config.yaml
parallel_block: true
final_lr_fraction: 0.0
seq_len: 512
MLP neurons of a small language model. Each row is named by its layer, matrix (up: input weights) and neuron, and shows model dimensions 0-191. Each number is 128 + 32 x the weight over its row's rms, rounded and kept within 0 to 255. Numbers have three digits each.
After each neuron's rows, "fires on" lists the tokens most often at its 100 highest values on Wikipedia text that the model never trained on. A number after a token or word is its count.

L2.up596:124191177104165131137106180141158138114102136152140125074140139094140134101150038136139066144158136158071105104092069100124188102143120127083136186108095192122159137102078177100100099127101145171152115212137137087121104085210126099164101098123107140165108133142181144104145071127100106147138142156079110142133184101140155125175080098125087176133125138136162078101058152104142119113173179131098165101115042185137161106058175103146104118174119129082143086118174123075135096109139137106112136112110151135138117112154151168106172129165166092139129142135099132116170133125168135184
fires on: " f" 46, "ical" 12, " th" 5, "irst" 4, "inal" 4, " time" 4

L2.up454:101140177116096114148113078107125123134114116170129096171083157144105109134160170123083145097255140074159153126122184160138093168098112119096095067160123178168175158136116101088173164118101135080154150161154116164148133133169147071126089096168145114110155142106148161067145135114101142125087137087130085135153151093132150089144113167113161106108097110123148115168126169174095123107146089084097096200156132061162109073134080149195135095131116200097144089084172148091129135101141130162085149122179138150100083098090164096143085093175171133110100113145159140155103154152092151115
fires on: " kn" 28, "}" 11, "ies" 7, "m" 7, "ily" 5, "s" 5

L2.up286:199110055131117117147085138159152153111089126109157100154123201126125162119093110106126156159156139120118145132109127162132109137116158160102168097136153142138164092164130108154124211142117143092150116112174100131084118133174130150114143131114109161108076152076070144081092119153109142145131104139120126129082126130069105148165138150159110120143105118171145138097201132105113158086172089111181113088140081082160185116093163011113125155091126102121122175100125171133122062105108143180182139154111123101069141097097028022132166112119121155144119181136134151180153104138147169140
fires on: " I" 59, "I" 41

L2.up201:135124125043116139083140093110190132126127139179121124112126089098086158150103121066066093164131103125163120058143161099093171154133158131139073137144134139147099118123080131125096172159099131160133061169150120134069168142108094109138105143078154119169145070146141179142114099118136189095135156146132097175172128116142115130127115152153079139131108128164142175154132074175103097139101123171079110168107069087122200157131125103143161106132118115187086176093191114146121164142123166167139090133183112109121191115067141085083132169096139148134168139141186115095152094130124071224
fires on: " per" 64, " re" 21, "ru" 8, " Re" 5

L2.up389:134105137078144125096142148107159067138105186179107087143093095120119185112147180146117122176164138082162138147149100183085091097149119128074091140086130109111169164185104120135137172157154084128160121139129108153086134114114145138192108065117148135115094154126179151165128092087163181190181071088136121064111130071171119116119129135083154080130081134158102117104165105155102130174150107199104137188181099153132140105121099084141144112113060127127111127117207168120120135108186193111134161106108082107129094089049170108151143094130134128148132126167156118155184103175091146129
fires on: "ary" 27, "N" 9, "ily" 6, "ies" 6, "es" 5, "us" 5

L2.up256:140159160180118080106116168139151146105149106143177153153101138106051124061098104113163104125145162136147117129109129117091146130142185116142091103140133234188148177189152067137068100126130168092075142117099110114124075126128138162112214131134124127115180150110086195118089105107172090121093081086109124145127130126123113073167114116130140094141121064154083118172172189166115141102081129160141153120106080131112133115163131150148102123132089122193141129140133162159110087112156150076138122169071164129178044169142040176137119153158123149129113101149104110096114104092118146139
fires on: "\n" 33, "J" 19, " J" 18, "P" 13, " app" 7, " pr" 5

L2.up77:066093156132135155141168144080109103134148111080129086104109068053117133161112105159077160126097166103175063162129129156213151169156146117112135098120102173140197090155093090095127123133110122084143163086130172134124138140197150122109100084114152094087165136160049152124125136122164071087115099152099085124136129142093146139152113120131150126124105127103162080127129159165173153108126177079184089125126143141072100069137128095159145082112203080109053092149130084076103158145148090175075177134172125187195131103149127125114117092142109141117143139130156122163155140173142127161
fires on: " St" 66, " st" 15, "%" 6, "," 5

L2.up73:127141098166049110139142152117121129100142147084080122111121156135117136155129168109074092135104085151128089164185074155175128119117141080110154137139106141153120136101166168153111185127139195105137145121121110148104162130148166190122146141157138188108071079083102179154102099160089193138104136215156067065141084139168178123140125096086122125154160104114079108118096130125081090106112103094138115113152088121091162099129125127169104187145099163148143141130076112169100131175023116151226093143110155113121164128157104150138152117080175123075159120138119068151159127134167106138
fires on: "'s" 72, " his" 14, " its" 13

L2.up169:115158172099147143127080196149110133145141101138117132136157142173161146096139109090085107230106162137036099139099121143076087191134147121159156133124155080102120107160045073163113145115116116118104159116140113182143143123143144112096129109129189167109188193123183188161163153132178159101122110136044064121117113103119130160154141177086057099145112143143113097126088122127122163101094104123111116134143116120109147160112138157079163133127119077090141141090079129143096087127097109127113162139145122117130157147226138111072131139146093066077166177071147165124161112146116110141
fires on: " com" 11, "at" 9, "age" 8, " film" 8, " ag" 7, "ina" 7

L2.up457:059181173138142101150121075129122155170109196144182123170088159102172127128077142096185145133124148166145096143109111077159129140123136103103081152078150179172139160073155072095111106116121167120136142138133105068080135137112088104201132112098143112195121096128166115115085127150123171141118083110166135117127130101070128176126110085108157138160121173139087153166146180076164139081110124103112142222117167092196145173170116118136190102116126094104115103071152122164117187136108098100153094115107144095093084191163173123108135174131137177086102130107129095109129124066150107126
fires on: "ce" 56, "us" 14, "ouse" 10, "ri" 7

L2.up699:150125128090108151120141121164130138127091139140125086123125169166075095119140092149079132032094114108153161156128100108151148123181166098140133175092157098150103168130205151151151146204114080106134170113212067180160143124107128109121194153099178168104083133109093157175105082117147150151080131139105065115089071145161114167144095068133172094133115143120120117083130174184102148117136133146105108080094138144140122179146151079114156165138170083141167078092174084183104122099120117146113103125133114110106153141104099072176149113132149136149124047133159114108183093101144191145
fires on: "C" 23, " |" 15, "=" 13, "\n" 11, "-" 7

L2.up574:162134176110114163136171155129129165127090178108184102165133138107170124122109136184100095124142182129139195112065133059114115131142156129078161049111158123158140081128103121171125060080050101097112160102103130172174103179108143107152149156135129141121086150162109117182129122089130156123091138119149220103091077091132062109088125099094120189117135117075177126122136091122158125127131142109235129139164093126175149172145137126163130147106106099142135141137141137170194095169199123105125139110130141072157104183145116129083131106082094112122127089095126102105118112156116112068
fires on: " and" 41, " or" 11, "," 11, "h" 7, "ry" 6, ")" 5

L2.up656:121174149106154090108121096108158193189136131153124114148174112166094096143122099150161092135181171104203193125073133059143147088065191102120114152124124140185149121133112110140157096121070150093096112158127107096102136126111140117152143174136109146122149122050152153100123182186068127087175106168170056096109167123135156126118122148129099136117092127073171104093127116139210151121137122114076123092169092069122158077140098100097178103142092174163091152141117173131110096110097126112122040130086145144155132103158136159125112146114124109146094110149144122049124135125160201121
fires on: " New" 29, "ew" 28, "areer" 11, " Pr" 6, "all" 6, " Pl" 5

L2.up370:125103187164091113119153160130129109129112113149133095134130173100134100085119142150164133136136090158159182126131099096114152100122173070140148104070161154156156161171077138088151178066134138117178092115140155148082181088119148170111072060130131126124144206153120109150131139168115129133090157148073108104081064137202161141122111102156150127033126135137137185064112037093099129149174172117129114133182098150088138093117108176129163125151094102102135145155144141097125115130173131114184192154088127094096104184090082121188129137088158109102146138112171124110130100149166159079
fires on: " pr" 19, "pr" 14, " bec" 12, "gr" 11, "enn" 7

L2.up621:153119114172146136200116170092175114083136148126110090116065184138123114072080133201149172133134138126152119165075138095127068113102112083122185117099120169157105106152087136160147169207115116083129138126158077134110066156095152116110134145134100092099149163149119133111155125126197158169129092139133154146132091087132086101100161098123089155130156171125169174129180132103152164094161095080160129144122157136147163134067174123175156071161134131089100101144163185106164116131131113118104098112089107141097120111048122122134130169125074111169117111103064183134090192105036133118
fires on: "ater" 16, "ific" 11, " med" 6, "duc" 6, " United" 6, " were" 6

L2.up523:148133155124124166152108119071141146168134125121117123147150117116174120165146090098044198139128078128164116174065122135176165083120093061137144100078117148170163127123089151082165146169157186142161127095116093108110141192161132113118126112082187166172137038118176126120099056154140164111109157104137095130109096074096125144194180076142133092091131137155099171144179139140134140123133104157185117119142097132166152153113156118130175141185115124099074189146148121135133138116137146104056152110112108125121103139141141074148119144098148090097125130023088131167192140090144106142
fires on: " was" 40, " is" 29, " re" 23, " Re" 6

L2.up583:161090093135103134192111157147111114136113092096095037103127104130140121127093098152142118127119185125134151123148161111147102146137220120104156147096171120158134149084158102108160135155070176076147129118133127107105115145138145188110111158114111249127170130160112127134127126143112130117162118174125084173069124107127134116105137154084106162123129074116099063104123146119199095086152090118151094119140143133101102121167041121125174118140194088110053128114132099140126122168139154128078050086195144158107114173162155103106140111112104094104137160176187152209114127131166094139
fires on: "st" 25, " St" 15, "ite" 13, "ile" 11, "ate" 10, "ime" 7

L2.up410:115117118097116142132164056132143142096090164139126076123181120136104110103135149142091149115163147140129142082137130061162117123147140091142098144204143159156065144165132151156130097094102183110091138145213140191149108208118100171147113085120132144109098127165141131129173110098127156099073116126163116148117121144131116083085168129088063086108134091090088128123157083083106152037190172163104093104168101192087096138071138124222148187160127129129135144143164149164110148155126139170129162115125104127151148066138147148092131142068175149116166100128069101131154122138138089173
fires on: " were" 52, " are" 45

L2.up757:097125125104118095137143131171121184151148159123177154147176159136072086140097174105094079158091128174111118101121169058149151166132136114121078120145166082123161107114149194115108131160118128114098118106073150161099146190137085120129115179179136164112088171148120172145118165125122110056148120039084136128136129130102116108145120203168073108175101131141113124098087142130119067185147128200095070134110208095131113114112142124102088125062124115152142145117081089136103105111137102144161175074150108086115224117101174129107112119118127156136082155132202089127159109139142125167
fires on: " ro" 45, "oy" 18, " =\n\n" 7, " con" 5, " y" 4, " serv" 4

L2.up12:123161150111146179109123136137155196114077139153110102133095146151115135103134089082107153085106136186143131075118099113103178130088152148086143165134182152124147155146109154185096081147065136140123127113154155101155135146172053128107098085196150172144133170117112111109139167125125096096156125164140101097200109099063145094135107185129061168087143069167117139152111071068124161109141105106128139135108170152145109090134185125130105146134115155121195150099116056153101076194123157112155144060121140192073120137082099124075182164136148105120140174136169080129153166114103081112
fires on: " f" 51, " He" 24, " She" 6, " F" 6, " It" 5, "ob" 5

L2.up658:096115098087150143100102124073136119127128131151164118124129151187168188144107137128152153126132086136144127118121154126158163115199200090174107128058115190167109161124069124145120118129135118123121118155078182121099106152107126125131149114122072148148106184074145122098062117099100132117201118125133082155174149108106162079157118089118157156097159080109172120110143063147120073076152119088115121153163135090140125098141130139117111070108063208098097126140155102067122132156148143117144148102166087157137057180149175124133151135147202109119188171106115135143179151112180068055
fires on: "res" 41, " out" 13, " Un" 13, " un" 10, "ers" 4, "als" 4

L2.up258:139097106088119123076131095115129139142096161132149112122163110107064143167127125136127075164140121123132172111026162133159134076107120089103167145101151200089119135111082128122119145124114185085099163148080116120149137183147137150191146111098089106105105104111190096119176124129136091083064155115170107134148100150085172066113113064195101177129112123127067157170089147150213103101145124110121185107093122126183106119105155077163130141133136147145064150122092152117164127148125180138148106172090223167188129155144160102086140146076154113141128140162169134120136147145130171103
fires on: " M" 49, " New" 26, " L" 25

L2.up726:087114121087125163080169152088123133127116124175136134073160159083121111090165154133100145170154140150158163068159091115112092125153175112137086129119120076125134187145159118149135126193134036111148134094209137136126139082127086125169126128116155159162169083152123154097115108122157140145104156154111136113067105112089102085182044143071137098110111138140111111109157144191130127140132136149128075080163100161087153129159081097120101162116050105130142136105138155166098157201066124107160170140088130089129118134094182157099141095124145139156130159187154055153156127103176051167
fires on: " Re" 21, "ver" 19, "v" 9, "te" 8, "." 6, " re" 5

L2.up386:124120130162094121171128126124127103155154143188169122151066138161149126196107110099126151136160142133147112171150208104055089109149138110208175121145116157137163192143061116138133157164066109035130127113155120135124128125099096212138080075196161134146121150137155121108144158169117151134129082186098189137145148118142120157112158178150140144131100123082116148077118091164126193157091128137121161158141127061076136114099059152112086080135138087113156152134065141106138105080141118122158118150145115071090084155091154136127137128078191115135133063139145088106107097096120121119
fires on: "pr" 31, " pr" 23, " Pr" 15, "areer" 8, "am" 5

L2.up580:112124109087140163074131167042076144125155197166137164138114146150124140116139156160195160134098131096121165130135079104119080093043209142158105131129092101141058133155093169105152140165129148158113144194159143093174113184195155109112145172069146121137136119146071120152194105127129138125132087105074135069081151168152067109178155132138094118120107168106158149077155081128061199114133154088158074116140081086124158076118119125119091129133121121131153169122105148096122131150150099143170121115101124104146103155101150127129175153110156151096101135136142124178178075139173119150
fires on: " st" 61, " med" 17, " w" 15

L2.up33:089083143137120109103115120144129113085170079204161150127101189079100153135088144158127129123092118183142149087131070129149089075129174085087100104103096114153137118121086154129121127147142101095076098129128099121097124133128166084183116098066149083123174074104096148182081110199082134104097120162205129110125135156155057159139136103121125130080077133122155096129185134143159169152104147134165149144187119103140154192157115089141118168128114120174071180146145172131156114134137135144166176101103134167138121207130137100148133146026155133150153119077111121152110087079155170094
fires on: "ra" 34, "qu" 21, "u" 20, "," 14, "ru" 7

L2.up435:131150095135132123067126144152111119109122134129140123168153179111044123139147114145066110119142117090167137120112120128072127148136148147135119105161082057098150096128193172130133093155168119153100110080156121156112139152143147129126151158164099149089113107126152154167137168145132123124116153205107079106070110059096169183163175065119094176061113125130110102159142059171072151142159158156156111164166127152076154167142113105100123196143050146135111162126092148155114072160110128129079142124113099086152162099128148111085122127072212103130138099224149117071117138137153088098
fires on: "ary" 18, "il" 14, "in" 9, "ing" 7, "ine" 6, "ay" 5

L2.up401:144152112086108115106158118134106136140142116086113181098125143117148151080123119160129127180137200071162138139147162125120114139109089124112154166114129143142179154107152110156127123151099128050154094118105179061095146097148157137131101162148116128151156157143131181180148067066214103192095088090083140135092087123136090041197124179072202151112108132130162187110101148084113122122122149108148112119137107150067153159141068136134072138114099122137136134164076162089158191109144132157122124122076155123082174162139130114117149140114129157109118126106149093217081165102062133152
fires on: "land" 22, " Sc" 21, "ce" 12, "ier" 9, "ri" 7, " ag" 7

L2.up276:117108104135100193158130134107107155147100125143193190139186089139154054154122083109100099143160128126130163154109081147076137108160120118159119075140125131116150118082081136130117120108156177147092160141136113137130138150124086195072114115167128093131208080157126151146233119136128113066114110087126209131122167088152120094207118089167138145083121168189129133081143149111115107152093127088113141113124112094086132126107138136063135187165084126208139192086156145150098133131075081116088159138100132145064157078174090109117147128128178100154145133145118133141132106109132165105
fires on: " from" 29, "orn" 15, "ween" 12, "\n\n" 11, "resent" 9, " is" 9

L2.up460:077118106090052093178133174147127130123144187131131147100119139134130117086115145123095128120223102123141157109095168132115137132158080186147152114115134146133157082122091081165182106083111088101153176115130138179069090154095150101114114164124080177120037188106112126116185143202117118140159071159150093125133143132175136102078122157108120167138079193163103106106142089075178149113135080163104170155088128135143178091127144097082150114172148150134196094086169096180091116125136132150073145061158144090081145112143142121125155131140151070094138115144139146167151133123109111152
fires on: " over" 25, "°" 20, " with" 16, " at" 12, ":" 6, " under" 6

L2.up538:124159075153146132120205144092150088118159149156123073066146119124084122076111122134154137089141141121122123164118096120151058202205179097116138120159102108112098104172126078156115161073120137086086140092158130093099106156111152097161048099118130160078162173153154126123117169168107077076144124162094066155119166106095155194159147162108132110125139070164150100162190107107088088103161133123151157110114165126108104105129140136151178130148113103093077165136161189090138114162146153143142150135116106163132131087166171165081137165130141064108113131179108161092183099082145073149
fires on: "ine" 70, "ite" 15, "ace" 13

L2.up67:133144172113108119118143158139109121125142175191105073188110134137107116077188135095098112147110158076125130167140114121105074120086161132099156104053112156130139076140142110132156140101176170122115107108148150146128140116149068182109137112131183121140148127155181173127156126173147112050130104181112126142114175121126138070116070157146076143107126136109124150109175130106065096085102167141067124090132062141114120094154178145163106093125094214146103153094116149118107134100123140139143111110143214123106127175051134145129095133128209152166078160185098129129099048161136106186
fires on: "ell" 39, " c" 24, "S" 11, " p" 9, " C" 5

L2.up187:138124158186153112096152145088173141109121124152130115162089173053070076138112132134143152123091144126157107155121169125085147082168198074148132117123073141157108122128138127114053134148170070147105144131183107099117120188112170119148168100123165161054140169128116094122104119206087129159137140115138137118088113122108082091153115064161089140126162155104112167155200128099127131134122139125150109100146149123180103206160127088133145138122146119170076108160097139175110120039165145148142171163161173123158183170091131095143068134075100136093090097082140068112132113100094116081
fires on: "ra" 36, "id" 21, "ru" 19, " |" 7

L2.up643:139133082112110150171085141167144179131129136133147086112093112125109159120076064137121094083118152137139162055110102064071136179116146162134141099113166119151155090157090115192116080159124176100094169127132138145116078109144154152145125155114181169144105130161103138125149161114157203138068193102176130165094069117137142111061062183055140155188098105152165097147118145100107175120148119151125175145140078119159086149157134167126125122104101118115135089152106066166146121160080122136076111123159143159121193129150057130172101130109096048145089131116103159144093124179107144118
fires on: "chool" 16, "ave" 15, "ity" 12, "ase" 10, "," 9, "26" 4

L2.up315:087113095139084121076136115092129179159153152138118121127122104167146102073112084188120119135136160129159170113080076093099149060164133145142154063079140150172087085160181111185083099109130090119122130131172134128179145150078156075125121171104138094134129125147165084156161105127169175138057161133130098113092078081137181106155115163144160133153142084162206134117136140124057163178111124121137215095088087124111162157074151160105160095102136101162137103129111121151104180081094080142122143106139099138102194155111139116143124131152094086127097102122123104184196125098115190147
fires on: " |" 28, "==" 19, "=" 16, "===" 14, "|" 6, "ge" 5

L2.up166:126086124098108177126145152124141124118115111076108111126152130143141155094105167195099113104150129117140127174110151134134104062057142088107143106165216101074154144127155112164110159120165157123137105074162162097170097205136097137083133129087199111098150097116098129138176142097130085054157130127091122142076151130143117175143105123150137106134112131118106085195150146161137179083105167083147155116186083142124121128115113023179151136167091171124115121084103142111171105147173124168161111156093144122132119112097161158101113186086172185161177125094139060119117166052122119121
fires on: " se" 26, " Mar" 25, "al" 9, "inal" 6, " an" 6, "ed" 5

L2.up275:128150157134158193160144122125144144080079124112178110136141164140115105113049092115118157159096113137181166114113099089102113194106096121129147131088095183191117164087170073108188150176113133127087120102128123047059113120111136159132176104133074125124184155059120131124169133162189138108123139165089058111122107113102146130177149149147152160129091126194120123112167158115154108062116134092173075092159147146132123143133098100154102162108102108112190093110118171127139116188130146148152102141069160065158145136159145117101119128128099115118169120118135048124143168084166191078
fires on: " r" 79, "ce" 14

L2.up521:103146127163099083127136112124137088092103097105089073154155155070159121135149146167082092170147076180099134148118120141181175112126132121079145125157135139134138157140117157076137108124120117162156120121115188180129152183138126132147103131126143156068123092100097159093084135129183097161147112159138079155110060156104164117156150075187117159102166162093145051112167168157125142099154215141132101093112045163117131109146121149197164113095109097071112099153171147154100138141151164158204108124154124143136065171144088172116105094093169123090186134114053130101087072129148138128
fires on: "'s" 36, " her" 23, " his" 15, " its" 14, " their" 11

L2.up482:068112165119158158166151154121235157091109132149086052150102097113142144123075121097084157155175081111149072143153068082193142138175150099156123123122133134143135139097125089178131127158155178053112163135126156111120143117147135134133122094108153148169056082136121153145120102095156135152072138172168139135157110128106113090111132120150108129063129182137097143143157108164075146076162121124147181121180127154119113139056161168108136130127149166096075039179137131121119126135098126094137145080142153162124129163083060160148124115058160130186153094066143151150112100149117117155
fires on: " be" 86, " was" 6, " were" 4

L2.up745:166155118165048134126089128149104150047113076071122067157162172057124106114129153120090114123141120117106106101130130083093110162153176099155139142136081171161103069155098139099205177144154158155115119144196123174054186112138118140116122123091123069145129159107203096149156134166149108074168130139130087123138139147139168149106168103128132178080057090146154138107152172105166111102098157067101104139144127136071167149165112135110106149105113174129163160095088129142089145139130170114113114116161146137091136122156103126132138113132197115119191101123078040103093140134179118132
fires on: " B" 61, " C" 11, "\n" 6, " c" 5, " T" 4

L2.up429:189073118146106164179124093195124134090135132117174055148177147150124150131140141122117171124125163154137155112157168131097139184126128129130160097121114084133127123132081165169136086095131157141122107155109129154081127120178101188040156130143147139102124128127121142138137165137180229142106151171101166159127099115097113082090158143093113191095086158200162147132112119132153123104127112128116121145140127116112075113137125159156129151078128152129063121067085107141114077147176120164131169100120128054106114088141131121037152072126090042066147104071153096126116129143171169085
fires on: "," 91

L2.up372:076114087123071080109151124082091111143098159118128134124137097142152099146157143134076130060163069163178134107096141068119192079149122155137120138133131167090132142110143156136098096080147125113070183089106215101156169166187094117191116138182150081175187100110105148144140079148134096116145133172136171180160158081153133086188125123077125135127132163133152113101122121101116127167120131165080176132061178077118181155099114132105115106132112161126082137109173159154117122154124213083108117097095135132120141097147093127166172138130178104118131142159086166129094160101132061165
fires on: "ah" 38, "\n\n" 18, "orn" 14, "The" 9, ")\n\n" 7, " re" 5

L2.up398:068094080130179175088127100156127124115142109163154161190104084079121140087160130135133172126187183142148090127102085135065116099155126143115174135160151160107110155151108125161107110126127116119180129150147184102122112087172118131111112095156113122166208151149062103148101125143168123106090079165139102076086145097155105094136063162128144142148099044184132182141088169112096179075146132140110133068153094091176142129169063098162107125111126125084087157176147151142104169156172076112151116154109180140131148129090097164128116111097104084089151141130124125130114172029143118137
fires on: "re" 65, " re" 21

L2.up307:137119107135162124114043099123134093143033135097161137167134140137114136168120133151086149135166130137150146140110143135102160137164128110112149073140109149130142134093162154081165117135083143143125150117093100176092188095115133198173115139125138098075135148106147123141111164067112156144168149067136150132086141158150179087175137096096092184178114184139153184092109134096165126171154164108098102178117200093069134171048145103142139159085111108156118154131140122095076115167157131136092117069116132148174123170140180123127125151171168104083155158068102121054105082133122063069
fires on: "ust" 42, " n" 8, " Count" 7, " =\n\n" 6, "ball" 4, "ri" 4

L2.up593:078128103114116121088118126151098147091116124126128130157121123154142104080075090130156091066149181100046093132107157089028136153157104157166176158106103188135147123162092151211147098100153160106079127130154100136103108207157160169141069108165097104140115125151133090128156143154132096086131119183155169145100098177147149119106093167130113145144146183099140162158142117114169192113135123140116176114064127125127061153140155058095141096206128128096155149054175107153156129127118119130102094171086158151080178109145163146095126176155115151102135147129100108107063097118143118125
fires on: "oth" 33, " all" 13, "0" 12, "uch" 10, "ween" 9, " Ind" 5

L2.up452:134192125117098138125062180145140183158171197081133129113094160209112121147153134124082135073084137148144058147108096182118068100123147129090138128164139147091093147134129151143078126159129156144108073184126093121106157148122102148134150050138163136110154076057152162142119128085113102110093150156118157073117081116152217118109105107097119161109133118093122086180123119131171130117155154086148134114180150102149155072120169093165117169123090115159126143103158064145116116166136168095131099130110173138119097218100108158091194150097115115132139147123095098115193148143103136068
fires on: " f" 79, " F" 21

L2.up332:142081189124106148143129130072145159109136140120174169169045134182154106128082097050132136131104110112109142129121125137052127124091041101139141074104114175115098121190098123197178163115091115115100168138141151226113115207121106128112115133149067183117134181174140141093172201153165125114067134074137186127157102146076128107111102130107078157116153110125128112100123118144127173164112112152163140088068156138109143143142118120168126062180137165144159135110137128143085109182161084116116097099113160113145133082108174133100133141070110085170127112116092127119119128128126140107
fires on: "ween" 34, "oth" 33, "ward" 15, " other" 9, "oin" 5

L2.up714:159126107063150150108138093156173175057125133121116115138119165084149112092133130130087154118117173146066145076129129130142155111120113131087071145091096126210126188157091095164109160163135146140188146178190086156159101125083152146161097118151142139154120136133155110100106133145080133065087087178133049093152182150120169185155134129127099194124118124141134084100120115140126166146198145068116096144122183031132126136124145119156134095127133134121145107176151132110101087138166141102118185164161144118118107099179199069137100110124147114107117074099136094098172146112054133099
fires on: "ish" 50, "}" 16, "m" 9, "ft" 5, "_" 5

L2.up139:143118127106179187070115154138124057076092120133124166158104107144132107105125126111160190112171154081137118118148094169033140174111114134153118101135099189154136154136141120096086093106164124142144117172146179148170153148096113171180112114141137189134130106153136068136101107124191162134098072182081115102060148097126129076176143170061146135129100136122113190131171105113139158148154115096148120135147121078115111183125043127166117191196113147120192099110158134155110114117068167117109161137111183142089153127079155107120123114082132154065101124100114095106102161148109155090
fires on: " p" 21, " |\n\n" 10, " r" 8, " Sp" 6, " R" 6

L2.up83:160190117116167179118076087148154183064097132099169133170124172119093167140115092111090133136144153169091133070115162120151117159102133142099178173128149160185116128166080100155147103159099139126123171048148129169113113142132123136083144147134181110117171173108103191147158146133106163080085153150114109106148172123145124113130158173166067146175142095136174131113145140138162102046108152065113088059166098080171147139114100134177128105084093087097131139129081099131128126163179130134125171110107168088126123145118104148099131114094133106124158113078184080107165099027147141083
fires on: " and" 19, " it" 19, " It" 14, " r" 14, " c" 7, " he" 6

L2.up695:139145116137171129124137083175144189117112148070157021116076154088109119105103096038129145166116167161120116143057200120157107127145149159101159153145170141086130178148135113110166132157128106096110140077175147131112084186143163106145156100085128126127105114135122150081204128112091108071061150110115119065130103165121138143181173171159121146097127145170135133108120123130116163046092159153145118128130140088197123116140121144135099124125066158124155120093144134135143102147152106180121180136115165047070126136130086164112159104141124139114179182050114117133130098146105147091
fires on: " I" 84, "I" 5

L2.up76:084147120080151168136108114114124144081108130137144132133087105090141156148124142143160096169103096136101116117119114070139086127118141077115154174097092205123125178078077103192106117085128162100140149133123161104141095168150154116147125150130130083125166141094168092084154170157129128101099061156148116133172168109119163176150085156179147139153065097162187137183099139178151126158050155108147129126149121090150126108114150101134118198099043113182113126089146115214137106193143147132163168137097083094130097103106084136093116125078114122162114176116115082142132083051119199140
fires on: "ied" 45, " r" 10, " L" 6, ")," 6, " ev" 6, "W" 5

L2.up685:146164098062177123102167062152097073036173164174124148136089128132138097140091105179165139132144131128121077172129111125065131126117126127124113117169114161162103131140111209112122112174109147155091108176133112080111115166130141056136126112099118169127125109111070111137155146138121135147174028128145150162087144165145170112160168215114115142106136094112101148104162124158099155164088076134146156117135131156154136108127100061203124123130065085109152121125151095135150158080160109136196110119075152172106161084106159177149086105129159158141061090163115110110178117107125133132
fires on: " sp" 32, " sc" 20, " R" 12, " t" 11, " r" 10

L2.up636:113160115147140102160154141138147048212075137133167142203119161107147125124088112136132128081146071117100185159095134138124105106155101118127128110130150191101116132174142128103085130076065113149157173181158122096118098080132141142158118152155167140140120090134144186112061127108126133187126142118077129128096108148173160083220086058128138144179088135125118098092153132160120092110154133110097055141141097124157141103139203093156143209139088133124117191117155117146070108169140112174118116126164126092117087135149108095155206127137108126175175142100090160110153084084127122106
fires on: "I" 38, " Count" 10, " =\n\n" 8, "ren" 7, "\n\n" 5, " I" 4

L2.up525:167172127091058112102085087132107113147134116138090137121085163080102137149083068133198137167122119112141123130058150079114154104128192112187123084111050153136142189141108104151113103129156093098158123095088115170121096186152118082096129175162136114138163133141148140133118137143125110111126149131102132152128173143086171111160080147132154101100122067165185092167110131131113146122153140139118162157090165146164153125140137184147148081133114219158121120075158104163192071117156153097116060138110113123118099169055165097061110099105147054177147164126121104091134165132148148075
fires on: " un" 42, " Un" 42, "\n\n" 7, " Mar" 5

L2.up179:130109115117078130171113143110161129115126220147120146151077126088109102144090097158097136150107114101097171150172162156101110118107134098103116128070164120100122087149109152191085151145112126108157066122115121085068154168108142189110163160106129140196151124068171161104102185151123169163118090194092051127123175162147153143148129116093152107141082117117104160154101119135152164087124130137153131181174123076102165094130106074079137171065096163129171134052102127115130097161094128109136122138122123077112094137125178105120136171096169087167152157208115122169125197181132105163
fires on: "C" 40, "U" 12, "A" 8, "I" 7, "Y" 5, "L" 5

L2.up99:075161117105157130149147133020115122109143130179114124086140153112197064141143118202105120156148113129177135098124126186115109133136215107071127111125177194159148080132061115146124122135166086127165130164111078159139148128153153092157103107132145067127082059130119115187139078124163140186108078149124138116138133098113150102128121142136150144134107130128136110091134175062152157120162140089143101093129134119088144162056173104137125048138135120131106116131127120048121151140156141156157125064125126129155083149131223090123157135122088147095141085125201119181119146147158145118
fires on: " St" 85, " st" 9

L2.up430:131122123124101118152064151094136119166084176121100092174119165157166151109105126200085104145119079129142119211094119119116125087125145102087154131128130133131150158089096101131088082187092163154152176180132040115206110101119101127121138151172124094100165129113126156143130141174169101137118113124080172165140146076040123134080183168076090144118133201134183107152175139107140118132114063093102128104130123130184183121129121111135215152118106133102132152123130118102144145085122111106128106159153103115197129119134187080144173185080095142079100130141102172108116147133106138075
fires on: "ic" 63, "ific" 37

L2.up741:113137146104099106132172113125123108129156152154112146094075127102085133157092099130123131110146120125167078107067143148086154105155143135071116137126196132135115070160148157175091094220117090133098151070117084145137097122108193151138133138130095209104142093034096121162199143158121127128099199182144146172064058115159120150168146149119087154172148126090129146146052191128154149079099145149102155163156122178104086162135110131121168148082186106125088140117127134102135153149199128149110146139074126137116131105164154080145088121120105096173124104161121159113131161126071135083
fires on: "ry" 25, "\n" 17, "ence" 13, "ity" 13, "any" 11, "ary" 9